{
  "n_layer": 11,
  "d_model": 224,
  "n_head": 4,
  "n_kv_head": 2,
  "head_dim": 64,
  "d_mlp": 448,
  "vocab_size": 6224,
  "activation": "swiglu",
  "norm": "rmsnorm",
  "norm_place": "pre",
  "norm_eps": 1e-05,
  "positions": "rope",
  "rope_base": 8730.0,
  "rope_fraction": 1.0,
  "qk_norm": false,
  "attn_scale": 0.125,
  "bias": "qkv",
  "tie_embeddings": true,
  "parallel_block": false,
  "init": "normal",
  "init_std_qkv": 0.0464,
  "init_std_o": 0.00989,
  "init_std_up": 0.0464,
  "init_std_down": 0.00989,
  "optimizer": "muon_variant",
  "lr": 0.0063,
  "beta1": 0.9,
  "weight_decay": 0.0064,
  "lr_head": 0.00375,
  "grad_clip": 0.5,
  "warmup_steps": 200,
  "schedule": "cos",
  "final_lr_fraction": 0.1,
  "batch_tokens": [16384, 32768, 65536],
  "seq_len": 256,
  "doc_mask": false,
  "train_tokens": 487600000,
  "steps": 15313,
  "dataset": "wikipedia_en"
}
MLP neurons of a small language model. Each row is named by its layer, matrix (gate and up: input weights) and neuron, and shows model dimensions 0-127. Each number is 200 + 20 x the weight over its row's rms, rounded and kept within 0 to 999. A neuron's up and down rows have the sign that makes its largest values positive.
Before each neuron's rows, "fires on" lists the tokens most often at its 100 highest values on Wikipedia text that the model never trained on.

fires on: " ex", " Ex", " int", "x", " abs", " contin"
L3.gate309,233,212,127,176,186,178,213,133,221,238,177,216,175,195,187,173,236,193,173,200,194,155,170,206,178,229,153,190,210,207,202,197,221,189,212,188,168,209,203,189,178,185,219,188,187,204,205,207,213,232,169,203,197,207,190,175,184,223,212,221,193,206,235,200,191,168,209,201,204,215,226,170,218,199,242,201,187,214,206,198,178,200,195,202,210,211,205,194,200,227,190,193,229,178,177,198,206,222,189,165,204,216,246,197,215,188,208,190,212,217,229,227,190,194,204,223,236,233,183,240,176,215,201,203,230,194,191,228
L3.up309,209,219,237,224,168,217,234,179,194,207,193,150,224,212,195,160,249,205,234,193,176,232,213,177,188,219,214,212,189,183,173,179,199,192,221,220,188,205,180,186,221,188,197,190,196,174,172,199,165,190,171,221,225,192,206,191,183,200,202,214,202,207,227,222,177,251,194,176,217,188,201,212,205,239,207,229,260,206,191,194,197,200,190,170,198,235,213,187,190,223,178,225,194,175,229,213,193,189,193,224,209,199,210,186,179,194,209,203,198,152,198,221,193,189,206,178,206,181,205,189,183,188,194,217,187,220,174,187

fires on: " Em", "em", " rem", "m", " em"
L5.gate310,224,192,181,210,181,186,194,207,207,207,207,197,175,183,184,208,195,146,201,247,204,162,205,198,179,213,223,233,180,190,210,228,187,166,203,191,214,203,190,232,223,190,234,212,204,213,197,172,194,221,180,196,184,216,170,211,188,166,212,212,191,176,195,189,218,157,167,226,207,219,192,175,179,223,236,186,204,215,202,194,214,204,166,181,221,223,172,201,176,170,177,190,180,216,218,199,198,238,198,241,159,194,217,232,208,185,227,197,208,198,198,188,185,233,209,221,223,219,209,202,203,189,243,240,165,184,185,224
L5.up310,148,203,218,186,188,201,181,211,198,224,230,214,230,194,203,172,188,240,190,179,200,202,220,215,181,231,211,221,228,213,206,226,192,229,182,178,208,185,232,206,171,213,173,193,207,171,171,210,227,197,200,177,170,196,199,205,215,222,187,174,217,178,201,200,194,197,203,195,214,189,158,207,213,188,131,180,195,211,213,192,237,208,202,189,186,198,193,205,217,225,179,227,187,170,223,185,192,180,174,167,168,189,192,205,213,212,202,217,183,164,192,195,187,216,184,205,233,200,208,186,205,181,204,204,170,183,188,239

fires on: ",", " that", "os"
L3.gate342,214,213,234,191,198,195,191,218,146,213,167,238,199,203,213,180,239,179,219,194,205,205,201,162,183,189,200,209,216,185,196,207,201,223,170,199,188,151,214,199,200,211,199,198,211,181,191,190,176,228,198,218,189,186,162,193,155,222,230,201,172,215,228,178,188,196,200,204,199,209,196,225,195,198,215,195,227,211,177,206,178,207,190,203,190,189,254,235,214,235,189,208,197,185,172,191,223,164,191,191,245,208,221,212,190,194,161,201,239,175,226,212,181,212,218,208,195,199,179,188,181,169,198,206,205,255,192,178
L3.up342,228,165,202,211,182,167,224,186,188,239,198,202,184,224,197,163,215,230,159,215,235,191,169,190,209,173,195,220,213,212,214,226,225,214,193,193,245,206,211,218,185,220,185,220,209,213,179,210,191,178,192,199,203,155,193,200,202,188,204,190,216,206,224,219,225,155,215,212,200,192,208,179,184,199,201,171,188,196,213,216,196,180,218,155,234,198,247,214,221,180,245,173,173,162,220,231,223,193,170,168,174,206,191,223,175,196,212,198,182,168,207,182,223,242,164,186,193,204,171,212,215,179,206,198,207,216,208,244

fires on: ",", "),", ");"
L5.gate28,213,183,270,199,210,197,184,190,214,245,146,178,197,221,196,211,169,186,223,199,176,195,211,170,177,177,180,190,215,204,187,220,203,187,205,194,161,210,211,212,222,197,186,222,215,246,188,188,228,200,192,205,184,170,198,213,224,217,171,184,189,181,190,225,220,189,203,176,178,231,202,159,196,169,221,182,189,198,206,201,192,214,187,185,217,173,196,208,215,200,197,145,237,202,212,211,221,210,153,172,207,181,178,202,175,225,197,188,189,184,220,198,162,189,185,221,201,246,186,219,218,247,208,234,227,215,245,180
L5.up28,219,186,165,212,206,218,204,212,200,232,160,238,198,206,232,178,244,251,210,173,179,189,202,183,201,220,232,233,186,186,212,210,204,201,214,227,224,191,189,216,222,182,200,195,197,192,219,195,205,198,243,190,188,176,223,171,179,191,184,183,218,170,205,206,228,144,186,171,216,228,227,180,194,219,203,157,186,232,156,172,173,215,211,173,175,191,212,194,176,204,188,191,236,200,193,209,199,205,162,187,204,205,218,209,203,206,218,181,182,177,206,166,206,190,212,175,187,186,198,201,180,179,192,207,192,202,255,199

fires on: " Z", ",", " j", "Z", " J"
L2.gate400,206,182,197,203,204,227,209,216,206,179,207,227,189,201,165,188,200,180,183,210,193,218,191,183,186,240,236,184,167,183,208,210,191,207,176,194,217,180,221,197,169,195,215,203,209,152,212,206,201,198,180,166,216,199,197,204,194,209,183,189,226,166,212,170,221,186,187,201,184,227,190,221,220,171,203,199,209,235,194,204,195,177,201,217,220,181,172,210,207,193,198,188,197,172,209,238,188,206,191,188,193,218,197,218,171,154,211,256,221,247,206,192,197,194,204,226,216,187,217,173,218,184,209,172,161,199,161,203
L2.up400,195,203,228,198,218,196,197,163,201,176,207,191,190,204,211,188,189,194,175,223,214,212,172,171,257,222,209,177,195,204,190,223,221,194,211,182,186,212,210,207,200,214,203,217,197,193,192,164,163,190,231,243,165,197,197,185,181,228,210,181,215,200,195,199,217,218,181,196,225,241,174,222,222,202,158,228,172,240,208,137,204,187,192,231,217,205,212,207,212,210,201,209,200,214,231,196,225,199,183,226,195,235,204,178,213,238,164,194,199,189,233,215,226,224,185,182,186,198,208,208,193,216,207,163,221,234,189,186

fires on: " He", " Ad", "nd", "up", "ath", "imb"
L4.gate447,225,227,168,178,202,207,189,191,236,212,187,226,199,207,156,215,224,222,190,195,197,203,182,221,205,204,228,158,222,182,211,210,215,222,159,160,163,220,233,171,206,209,208,228,190,180,231,193,173,207,174,176,204,237,185,179,178,246,201,169,164,204,213,198,182,195,225,162,185,174,193,185,213,226,258,213,189,205,182,203,227,173,182,217,200,196,186,209,173,204,185,236,170,203,199,211,218,189,191,197,216,184,226,175,223,204,229,194,201,206,206,190,203,193,217,226,204,196,235,194,229,189,202,202,183,219,186,197
L4.up447,190,236,205,177,208,201,171,234,204,188,180,225,205,202,200,200,181,217,214,160,186,208,192,210,227,195,191,196,200,165,173,175,183,193,214,253,205,213,229,229,165,178,209,228,208,209,187,206,164,218,194,168,208,207,178,198,184,179,220,218,183,224,229,210,194,212,196,164,221,222,198,177,185,213,191,233,202,210,200,201,190,160,209,216,207,177,207,173,204,152,213,185,185,204,174,215,197,193,231,191,189,196,162,224,176,223,218,196,227,213,192,218,178,206,242,229,224,222,163,173,200,205,212,172,195,198,193,199

fires on: " ex", " Ex", " in", "ex", " Min", "x"
L2.gate447,221,222,154,213,219,205,196,187,180,188,194,180,209,182,208,207,184,216,227,163,174,228,220,206,187,197,195,205,171,184,193,203,194,201,202,160,217,187,175,219,229,193,190,178,241,189,223,201,216,214,207,200,228,231,228,199,165,219,174,206,197,211,186,237,196,172,228,186,204,219,209,191,224,202,191,201,246,184,170,190,181,206,200,196,182,215,167,240,192,227,218,208,256,223,210,196,185,213,182,166,175,222,217,206,180,193,215,165,210,211,184,186,187,170,173,233,238,224,171,181,201,200,169,186,215,174,195,223
L2.up447,205,171,234,207,199,207,207,191,201,196,182,176,185,202,201,186,199,200,218,170,170,196,210,223,202,226,193,194,207,179,230,172,200,173,205,189,216,183,201,205,221,205,181,189,213,165,170,210,192,240,159,196,184,222,215,211,169,213,218,222,195,181,174,246,168,188,222,188,209,211,218,182,203,185,174,235,233,243,175,203,178,176,187,213,185,228,183,208,194,201,205,191,206,228,207,217,176,186,192,177,179,184,204,158,196,191,197,210,193,176,181,203,208,210,199,211,210,193,188,183,197,220,186,197,231,183,187,217

fires on: " acc", " life", " inj", " cr", " inf", "ited"
L2.gate111,162,237,210,221,220,205,144,216,194,202,201,213,188,211,196,189,217,206,184,197,194,201,183,201,185,212,233,208,213,157,174,211,227,177,210,183,225,197,226,224,169,209,218,176,192,204,207,240,176,190,199,201,211,208,229,174,197,197,206,191,195,156,206,217,198,208,212,193,190,223,176,208,216,173,180,200,181,212,194,217,225,240,194,185,206,248,169,161,178,197,231,203,165,202,197,177,207,199,175,196,162,180,197,205,210,193,212,196,218,166,163,187,202,220,187,207,215,226,201,177,207,192,203,211,216,210,174,189
L2.up111,192,182,199,154,189,189,146,206,210,173,196,192,199,204,200,191,187,210,211,212,132,191,224,151,207,183,199,206,224,184,179,184,230,219,187,179,204,211,188,173,193,205,195,196,217,186,182,191,229,199,195,180,221,211,216,200,196,183,209,197,191,162,209,189,207,209,203,201,177,182,196,199,232,237,217,183,188,206,197,185,223,199,207,206,183,209,200,183,190,175,191,199,227,202,224,162,167,204,190,236,199,197,168,211,231,153,152,183,229,162,189,205,203,203,220,190,186,186,221,187,206,203,191,198,175,226,214,165

fires on: " Z", " z", "Z"
L2.gate149,194,187,207,184,206,191,241,206,212,209,219,217,197,226,178,180,187,159,195,196,210,218,202,235,202,183,181,199,188,186,227,179,172,188,185,201,202,184,196,183,173,174,220,207,195,172,220,191,198,221,187,212,205,203,184,214,198,160,180,202,177,225,204,199,196,226,191,181,242,199,199,238,229,164,202,210,190,220,243,199,191,190,187,205,176,197,211,210,222,192,204,222,223,232,249,189,223,205,195,190,220,178,170,206,191,208,165,215,247,200,233,205,177,156,205,227,212,167,207,210,194,202,218,196,192,173,196,162
L2.up149,214,194,219,198,206,205,180,156,184,180,213,201,224,186,220,190,193,196,179,213,168,149,184,233,215,174,196,209,183,209,195,209,236,197,186,211,195,184,230,180,164,198,189,206,194,174,195,184,171,179,193,204,235,227,219,158,177,191,191,180,223,222,214,213,185,200,186,207,199,201,211,222,200,197,198,197,250,163,197,188,201,185,212,191,223,227,208,212,186,226,237,229,204,208,178,205,186,198,174,253,204,203,204,196,194,193,192,227,156,166,202,210,239,187,198,186,203,183,203,223,201,196,192,187,192,214,203,193

fires on: "-", " imp", "if", "ip", "un", " dep"
L3.gate136,193,202,217,230,194,202,177,214,209,192,204,200,199,150,231,211,204,189,217,223,192,226,225,209,196,213,214,197,180,224,209,198,166,217,182,203,182,158,195,158,213,210,207,227,207,180,177,201,176,209,194,208,209,152,218,180,184,192,168,180,190,234,187,177,235,215,216,203,173,220,218,179,215,198,198,201,163,183,181,199,166,185,186,181,162,228,203,204,217,187,189,232,222,183,233,214,204,205,196,215,204,181,223,206,191,178,157,227,217,213,202,195,184,173,197,196,167,186,153,226,221,174,215,208,192,179,238,197
L3.up136,200,192,183,165,189,182,197,192,227,227,199,220,215,228,194,206,201,199,212,197,229,217,204,191,154,217,230,233,174,212,151,185,220,204,215,220,181,179,219,232,175,166,204,189,249,210,189,209,176,204,188,208,196,209,176,217,224,178,202,206,216,220,220,167,191,197,218,210,210,267,183,219,173,186,182,229,218,208,179,191,202,216,234,193,187,213,195,197,177,169,210,199,185,216,155,214,197,182,235,201,185,223,217,198,199,173,169,214,188,254,203,210,181,208,205,190,174,185,183,198,194,211,204,189,204,203,204,148

fires on: ",", ";", " and"
L5.gate100,220,193,197,171,203,211,195,214,198,185,186,213,187,226,223,216,189,209,250,189,190,175,187,199,196,186,200,166,211,212,199,210,181,241,234,180,182,208,185,177,215,203,188,172,180,214,202,204,199,199,210,202,185,217,219,175,185,207,213,192,196,204,199,169,193,248,215,197,227,263,191,176,259,205,182,169,214,217,178,220,181,192,209,192,203,198,233,199,185,202,204,201,219,191,192,188,211,211,199,211,185,236,233,211,169,200,203,223,179,182,211,178,176,207,231,165,232,236,205,226,127,185,222,234,191,206,216,201
L5.up100,210,188,164,180,214,233,185,207,189,197,199,190,195,186,188,187,212,217,183,183,166,185,201,203,182,217,215,178,231,198,186,201,220,194,180,193,177,215,178,184,203,220,223,215,199,232,208,207,230,200,174,192,204,190,166,215,175,222,197,154,210,190,181,208,196,173,193,177,181,214,218,204,213,225,218,197,193,203,194,195,214,193,188,201,222,183,199,208,188,226,252,177,208,210,231,195,178,180,172,171,178,208,237,224,198,196,190,204,195,238,234,171,214,181,226,172,204,232,189,198,208,177,173,206,217,210,206,195

fires on: " \"", "(s", "\"", " Stud", " crit"
L3.gate77,194,199,142,171,209,226,214,187,196,202,177,202,166,191,232,207,185,203,222,179,191,191,198,183,211,232,205,215,204,244,238,210,200,199,230,217,177,182,218,220,193,193,202,183,192,198,190,182,166,216,178,195,205,188,160,190,245,204,186,214,222,199,183,187,200,167,175,220,207,196,182,202,198,169,210,168,182,199,254,186,220,203,191,247,236,248,194,216,180,207,188,230,200,191,227,183,198,207,204,195,222,194,189,190,160,198,186,216,186,201,186,218,204,185,224,193,195,207,196,166,199,193,172,200,178,208,200,210
L3.up77,229,170,166,159,202,248,228,217,207,219,185,203,215,200,203,214,217,176,187,219,189,191,234,241,196,203,175,214,186,217,190,232,236,184,213,209,183,192,195,219,199,206,221,195,176,205,246,188,209,206,191,177,221,165,199,176,185,207,236,218,240,177,162,196,193,189,165,208,155,175,197,197,175,186,189,226,234,185,183,186,211,186,198,208,188,211,185,166,222,200,193,221,182,232,198,198,181,216,204,202,225,173,197,212,212,194,218,171,196,203,249,209,191,200,179,184,212,179,212,223,220,214,182,198,205,197,170,222

fires on: " is", "m", " with", " was", " With", "em"
L4.gate151,180,213,181,178,163,220,194,231,199,223,212,208,230,207,216,191,181,154,190,179,174,225,217,208,184,195,212,216,193,197,220,174,217,223,202,221,173,221,216,193,196,192,174,232,211,228,215,206,214,186,192,206,206,206,197,203,188,234,185,197,175,219,202,166,211,175,217,207,219,204,191,187,222,210,150,179,159,228,227,214,225,173,231,209,209,213,206,227,218,186,182,239,208,196,229,207,200,219,185,228,193,176,220,202,223,202,206,202,221,197,223,162,196,221,238,189,159,161,165,216,231,191,209,227,205,186,194,179
L4.up151,214,195,190,187,234,217,212,202,221,211,232,171,213,208,205,183,160,209,205,204,230,162,184,183,234,214,187,219,178,174,214,200,173,211,188,217,208,168,260,227,176,227,161,222,227,197,206,204,262,207,215,198,219,197,215,179,199,192,203,229,210,197,187,179,204,182,206,192,231,210,207,160,174,203,194,202,207,201,225,180,214,219,220,163,206,186,182,210,193,212,180,209,186,217,191,216,215,205,209,255,175,206,229,208,198,234,195,193,198,205,228,204,198,203,196,208,208,202,171,216,181,175,234,178,202,196,198,218

fires on: ",", " recon", "ine"
L4.gate422,238,230,187,207,203,206,243,211,198,188,205,204,223,220,216,171,180,216,189,211,202,187,194,173,224,204,223,232,189,222,198,175,226,219,217,169,195,172,229,238,217,175,204,265,193,206,175,189,203,216,207,206,209,193,216,192,223,185,179,198,199,219,183,217,209,164,217,198,191,198,222,225,171,199,238,250,166,207,176,201,208,196,187,211,245,177,193,176,191,200,192,192,177,215,223,159,205,239,227,200,159,198,175,180,185,189,195,193,193,200,178,208,160,203,193,202,178,181,214,195,198,231,216,207,205,208,224,158
L4.up422,201,211,237,177,199,197,206,211,187,225,176,194,170,181,219,185,172,187,182,221,200,183,180,186,203,168,257,210,192,234,209,194,157,218,181,202,218,201,188,226,193,151,189,191,191,221,209,205,220,172,203,146,176,182,191,199,161,194,184,202,187,205,183,191,237,204,218,236,194,163,192,190,211,181,172,227,180,222,174,203,175,157,209,206,198,189,173,181,189,222,189,215,186,200,165,168,219,223,195,196,187,189,189,208,192,205,200,215,180,176,177,196,162,164,219,220,212,202,207,203,180,197,217,179,206,205,185,191

fires on: "-", " sc", "ir", "id", "is", "sc"
L5.gate64,195,202,218,218,193,202,210,190,181,195,175,225,220,235,203,221,173,205,216,210,204,196,227,185,198,187,212,266,234,179,224,219,201,208,155,216,219,211,202,210,211,234,197,198,208,199,239,195,215,210,206,210,224,198,227,200,186,177,201,180,211,191,206,188,216,185,230,189,215,194,204,175,212,193,204,191,197,200,168,170,172,192,175,204,182,225,228,192,213,164,239,203,205,187,180,164,185,211,201,213,148,163,178,190,163,193,214,202,220,242,202,197,210,189,202,212,202,212,225,171,166,203,195,180,175,197,190,189
L5.up64,205,205,217,226,223,203,187,193,192,228,184,212,202,143,190,191,204,162,193,203,174,184,191,230,203,188,188,206,221,271,161,201,256,168,205,202,183,196,188,216,197,197,205,204,215,208,209,183,238,197,203,219,207,201,200,189,207,235,188,217,206,211,198,178,201,180,186,190,203,209,225,194,186,266,203,174,234,206,180,175,193,183,199,196,172,180,187,192,217,234,179,215,195,209,224,243,181,194,214,224,200,197,239,218,189,197,173,188,209,202,239,170,187,220,194,154,161,185,188,229,196,193,242,204,223,208,222,203

fires on: "y", "Y", " y"
L5.gate66,228,198,208,150,196,174,207,226,172,181,208,179,170,175,197,240,184,167,210,199,190,208,213,189,193,204,213,239,208,194,182,189,184,232,211,208,181,191,182,181,193,168,236,201,172,224,203,182,211,192,218,196,206,199,158,179,228,205,216,196,184,210,162,209,168,186,198,191,204,164,207,225,193,219,191,205,190,206,196,167,209,198,230,215,195,176,209,172,221,224,218,216,199,208,202,190,203,182,183,174,181,208,199,207,199,235,192,157,157,216,194,176,218,163,193,213,209,175,222,213,183,193,220,183,219,191,226,197
L5.up66,176,195,203,199,168,180,198,189,193,238,225,168,210,200,194,227,171,223,204,205,210,227,190,193,213,189,206,204,220,182,195,228,193,195,227,207,202,226,197,223,179,210,212,173,217,238,192,179,177,164,201,179,175,227,170,172,197,208,162,208,214,229,225,208,177,181,207,197,247,217,201,192,181,245,147,224,193,253,201,251,236,196,203,196,199,186,234,222,210,199,237,204,181,204,184,201,190,189,210,198,207,206,188,194,194,226,181,193,196,215,206,213,222,172,191,227,192,181,213,169,202,189,190,187,211,209,196,165

fires on: ","
L4.gate379,176,239,184,188,222,205,255,188,182,215,169,225,200,205,220,191,195,214,232,201,186,212,243,214,195,205,217,208,177,174,221,191,194,185,163,166,183,181,242,211,180,199,187,243,197,210,209,165,212,160,175,212,189,209,195,181,216,208,184,223,232,224,192,191,201,197,221,184,172,197,189,197,182,193,174,239,230,201,185,188,178,181,168,207,211,182,189,197,208,219,199,214,220,209,199,176,228,227,225,208,195,192,183,181,203,186,168,189,198,220,188,211,210,228,225,175,221,189,218,228,202,205,191,145,177,241,169,215
L4.up379,190,228,209,173,197,178,268,197,223,208,199,175,187,189,168,171,204,256,218,214,203,203,188,212,218,223,179,167,216,208,210,211,198,213,215,156,229,213,198,177,230,215,178,189,173,184,215,252,198,166,192,184,177,158,215,198,202,206,195,176,183,222,205,190,186,202,211,199,180,228,170,195,205,197,138,192,168,221,201,201,228,183,238,193,196,182,189,217,216,215,224,176,195,229,211,202,169,225,212,173,169,181,194,245,160,184,193,205,203,192,189,206,207,224,194,185,197,206,189,186,163,175,216,201,216,173,198,186

fires on: " reg", " Camp", " dep", " Party", " km"
L2.gate429,202,204,221,197,221,195,223,218,180,168,190,164,184,155,202,223,153,191,234,198,195,182,202,207,192,173,237,192,187,201,164,178,195,201,184,173,193,195,221,238,213,197,191,177,208,223,224,236,200,189,219,183,212,199,221,205,201,198,205,211,179,207,214,199,207,171,227,167,216,189,216,225,197,165,208,178,192,200,184,187,205,202,193,186,192,221,186,230,203,206,215,190,196,193,250,136,231,197,215,235,194,189,198,186,208,204,188,175,192,195,178,198,224,206,222,174,199,154,198,222,163,240,198,201,165,196,213,195
L2.up429,215,218,216,248,199,213,179,216,180,178,215,182,217,219,243,192,191,234,249,220,226,222,213,216,212,208,184,177,176,168,202,214,203,215,195,173,167,197,211,221,205,188,178,212,165,226,178,194,198,246,198,201,173,193,180,211,224,175,192,234,181,191,229,176,212,215,153,192,225,209,185,201,178,182,192,161,206,189,184,179,237,218,160,175,257,217,169,156,208,209,203,203,185,231,214,215,226,198,196,204,187,226,191,211,230,196,174,211,190,197,192,184,190,203,224,195,201,182,196,219,196,188,238,212,185,182,192,188

fires on: " \"", ",", " as"
L4.gate334,213,196,205,189,200,227,212,227,228,173,157,200,174,200,191,233,212,196,220,210,231,178,217,192,204,194,202,203,229,181,200,205,193,192,179,203,235,172,218,174,213,194,194,160,222,204,227,155,189,247,206,189,167,193,203,182,199,181,223,229,218,207,221,208,199,220,174,180,166,203,205,155,182,195,196,188,168,187,214,179,230,193,210,213,204,154,211,213,214,204,200,186,181,182,189,224,203,199,192,205,201,194,224,194,168,207,191,210,210,205,196,141,180,190,181,220,170,206,218,186,197,169,170,240,183,191,220,216
L4.up334,218,188,178,200,188,161,198,152,223,239,230,188,209,190,199,216,217,206,191,194,184,204,189,185,166,231,201,201,190,204,223,178,154,199,218,209,192,175,198,222,198,189,192,204,237,225,195,207,203,193,197,199,192,189,178,204,172,233,188,214,174,213,221,242,156,203,218,204,194,197,201,215,172,189,235,175,210,245,183,194,172,186,198,228,235,212,216,196,213,223,211,171,205,213,198,164,182,216,226,235,237,167,207,195,174,192,186,191,204,227,174,202,218,201,140,194,213,230,245,229,190,209,197,187,174,217,201,175

fires on: " reg", " dep", " eng", " port", " long", "m"
L5.gate264,203,220,219,223,193,199,206,191,200,222,192,185,173,169,212,213,207,211,187,181,224,193,189,204,209,173,174,197,193,186,200,204,241,251,191,192,235,159,201,194,214,203,159,201,187,202,218,218,186,220,186,192,206,207,224,186,195,170,202,157,187,211,220,172,211,168,168,184,210,202,203,180,209,170,188,227,184,195,199,171,185,242,185,228,205,186,196,184,182,178,193,207,175,153,242,193,197,214,236,170,223,190,217,204,206,160,199,199,202,203,211,219,215,225,172,198,213,169,199,181,203,213,211,192,199,196,198,195
L5.up264,225,203,147,224,179,241,179,212,223,222,197,190,208,194,209,175,199,204,237,235,181,177,185,170,228,198,184,194,200,163,159,197,202,216,194,178,200,195,214,196,197,209,192,250,180,245,192,198,208,214,197,203,205,208,230,234,208,230,213,203,176,185,217,180,192,178,200,196,199,218,178,217,229,202,197,193,230,200,205,162,184,181,197,185,218,205,191,226,186,219,179,249,200,231,178,175,210,202,180,234,172,211,165,234,180,183,193,229,208,196,226,193,179,194,200,201,188,177,232,227,223,212,189,208,215,206,213,215

fires on: ","
L4.gate388,173,196,182,184,191,188,186,185,216,178,170,231,193,214,214,185,189,211,242,210,217,214,239,224,199,197,198,181,210,185,215,174,212,193,162,183,217,213,170,170,234,206,241,159,181,189,170,178,200,251,173,210,228,185,210,204,204,204,197,214,217,221,224,207,199,209,204,217,190,220,220,166,226,216,228,180,203,204,206,199,211,217,170,195,178,165,197,186,211,196,187,165,220,183,194,214,191,222,200,196,195,201,236,194,155,193,193,189,202,161,203,195,204,171,176,225,214,199,197,246,175,198,204,227,192,197,236,225
L4.up388,241,209,182,192,185,191,183,174,192,178,207,186,189,175,195,211,199,220,204,212,187,193,237,202,189,191,206,180,176,177,198,182,162,188,168,169,188,191,192,232,193,170,187,195,215,198,202,174,213,194,196,224,165,185,191,182,169,210,186,159,183,211,179,223,225,181,229,172,198,248,201,190,195,190,226,160,175,219,182,198,166,221,219,198,236,174,230,202,209,213,203,172,204,213,191,181,192,213,223,208,213,195,210,214,202,208,182,167,219,177,185,179,205,188,213,189,233,167,193,195,194,158,188,168,198,187,199,159

fires on: " $", "man", " UTC", "ton", "on", ","
L5.gate77,192,215,178,181,199,184,241,190,183,198,186,195,215,165,209,229,222,173,191,195,217,191,243,211,180,207,233,177,220,182,207,165,207,244,205,215,225,181,185,191,182,215,197,214,238,217,226,227,195,221,215,213,215,202,178,219,208,203,192,197,217,199,221,207,187,207,218,203,208,208,221,190,210,178,226,234,189,221,192,218,195,188,193,204,220,192,182,173,197,217,205,218,211,239,183,162,210,223,217,202,209,242,157,181,205,191,199,196,185,220,241,224,238,202,168,198,236,191,187,209,204,218,200,195,180,202,193,247
L5.up77,191,202,204,200,196,233,190,214,230,230,219,215,197,183,210,190,217,189,155,203,171,200,198,206,214,224,235,155,232,201,180,193,201,208,205,190,172,177,199,211,176,204,215,224,202,219,179,207,190,238,204,204,174,178,169,219,170,192,228,174,201,183,209,185,194,182,181,202,178,170,215,186,231,186,179,229,225,240,183,208,172,203,189,198,238,237,185,190,226,240,191,173,184,225,205,186,206,178,211,176,172,219,174,200,165,216,218,212,150,186,193,190,222,204,160,193,239,226,204,172,210,221,186,197,195,207,189,192

fires on: ","
L3.gate390,198,228,187,161,186,208,214,226,176,181,183,251,204,219,216,182,198,181,194,214,241,194,178,205,173,195,197,216,202,216,204,246,246,214,210,206,178,179,196,200,213,226,186,206,233,172,195,194,199,227,179,207,212,228,153,220,180,209,218,263,185,216,178,208,181,193,198,214,201,202,176,216,203,210,183,183,190,194,201,199,191,190,187,216,231,224,197,188,187,209,181,183,226,225,243,192,229,221,224,196,218,193,190,202,175,222,164,223,208,215,192,166,196,218,192,188,201,201,162,230,217,169,225,200,208,237,214,214
L3.up390,188,210,230,179,212,192,183,236,197,205,183,233,191,223,214,172,191,224,194,251,180,219,211,178,195,200,189,156,224,190,190,202,177,184,216,212,221,175,207,197,202,216,192,222,182,211,180,196,201,223,214,161,201,190,180,216,201,180,178,216,164,203,196,161,174,185,182,201,233,210,195,194,236,188,231,182,191,202,205,249,167,205,223,201,179,186,176,184,216,188,212,176,167,224,205,236,190,178,190,202,170,213,191,203,143,210,209,182,186,146,200,212,219,210,219,210,227,170,203,170,196,216,167,199,183,252,159,236

fires on: " \"", "-", " ex", "est"
L4.gate110,176,188,219,191,202,201,208,234,185,220,194,190,221,148,181,219,218,208,173,221,182,225,243,154,196,173,203,195,196,231,193,186,201,200,190,215,206,192,188,195,201,182,197,226,239,178,191,208,175,183,210,202,226,234,200,186,196,192,184,207,191,214,184,191,215,177,206,219,211,203,199,202,184,217,189,176,135,240,212,197,217,178,211,208,177,190,228,183,202,193,241,180,196,203,227,197,194,221,195,174,197,207,225,227,201,185,193,186,235,163,210,215,185,193,183,201,204,223,194,235,178,209,186,205,201,202,206,220
L4.up110,188,179,192,185,164,206,227,204,204,200,227,216,204,199,204,203,172,214,214,166,162,209,194,188,195,194,176,240,194,230,224,212,206,221,220,181,211,201,202,184,204,194,178,221,204,217,227,192,213,227,174,190,209,187,177,196,186,210,180,181,237,232,166,250,205,191,200,233,187,217,202,242,201,211,205,195,179,203,192,236,178,217,203,221,208,174,214,211,203,190,189,168,214,206,239,190,215,241,209,192,217,224,247,224,181,156,242,196,215,210,205,199,214,206,177,173,225,219,214,179,188,204,213,220,216,189,208,179

fires on: "ing", " business", " economic", "id", "ical", " this"
L5.gate158,197,195,184,209,217,190,214,183,165,190,160,189,177,240,187,154,193,203,198,195,215,175,188,198,182,181,211,230,197,180,231,181,230,219,202,171,227,244,211,191,192,217,195,165,167,188,209,168,216,195,204,216,219,193,227,167,199,223,197,240,199,207,167,203,186,161,216,142,162,212,198,228,208,210,179,223,176,202,202,196,212,195,171,170,194,215,192,176,224,206,199,202,194,222,162,203,198,215,193,236,201,179,186,181,201,147,160,196,187,181,218,247,228,205,213,218,182,177,175,203,220,209,186,230,227,189,187,208
L5.up158,193,200,226,190,180,198,174,216,201,219,206,195,226,210,146,155,210,207,179,210,200,247,180,187,175,205,188,213,189,178,196,191,176,226,214,194,167,223,223,176,240,206,221,223,212,184,214,210,217,240,203,221,193,228,186,195,186,207,179,175,193,172,202,214,225,165,204,203,217,217,198,208,193,211,183,195,191,224,217,228,216,199,200,188,164,148,213,209,177,204,181,171,200,174,206,221,223,218,210,172,184,193,201,225,184,209,164,168,186,180,243,195,200,209,206,203,179,232,168,204,184,223,211,238,223,224,184,189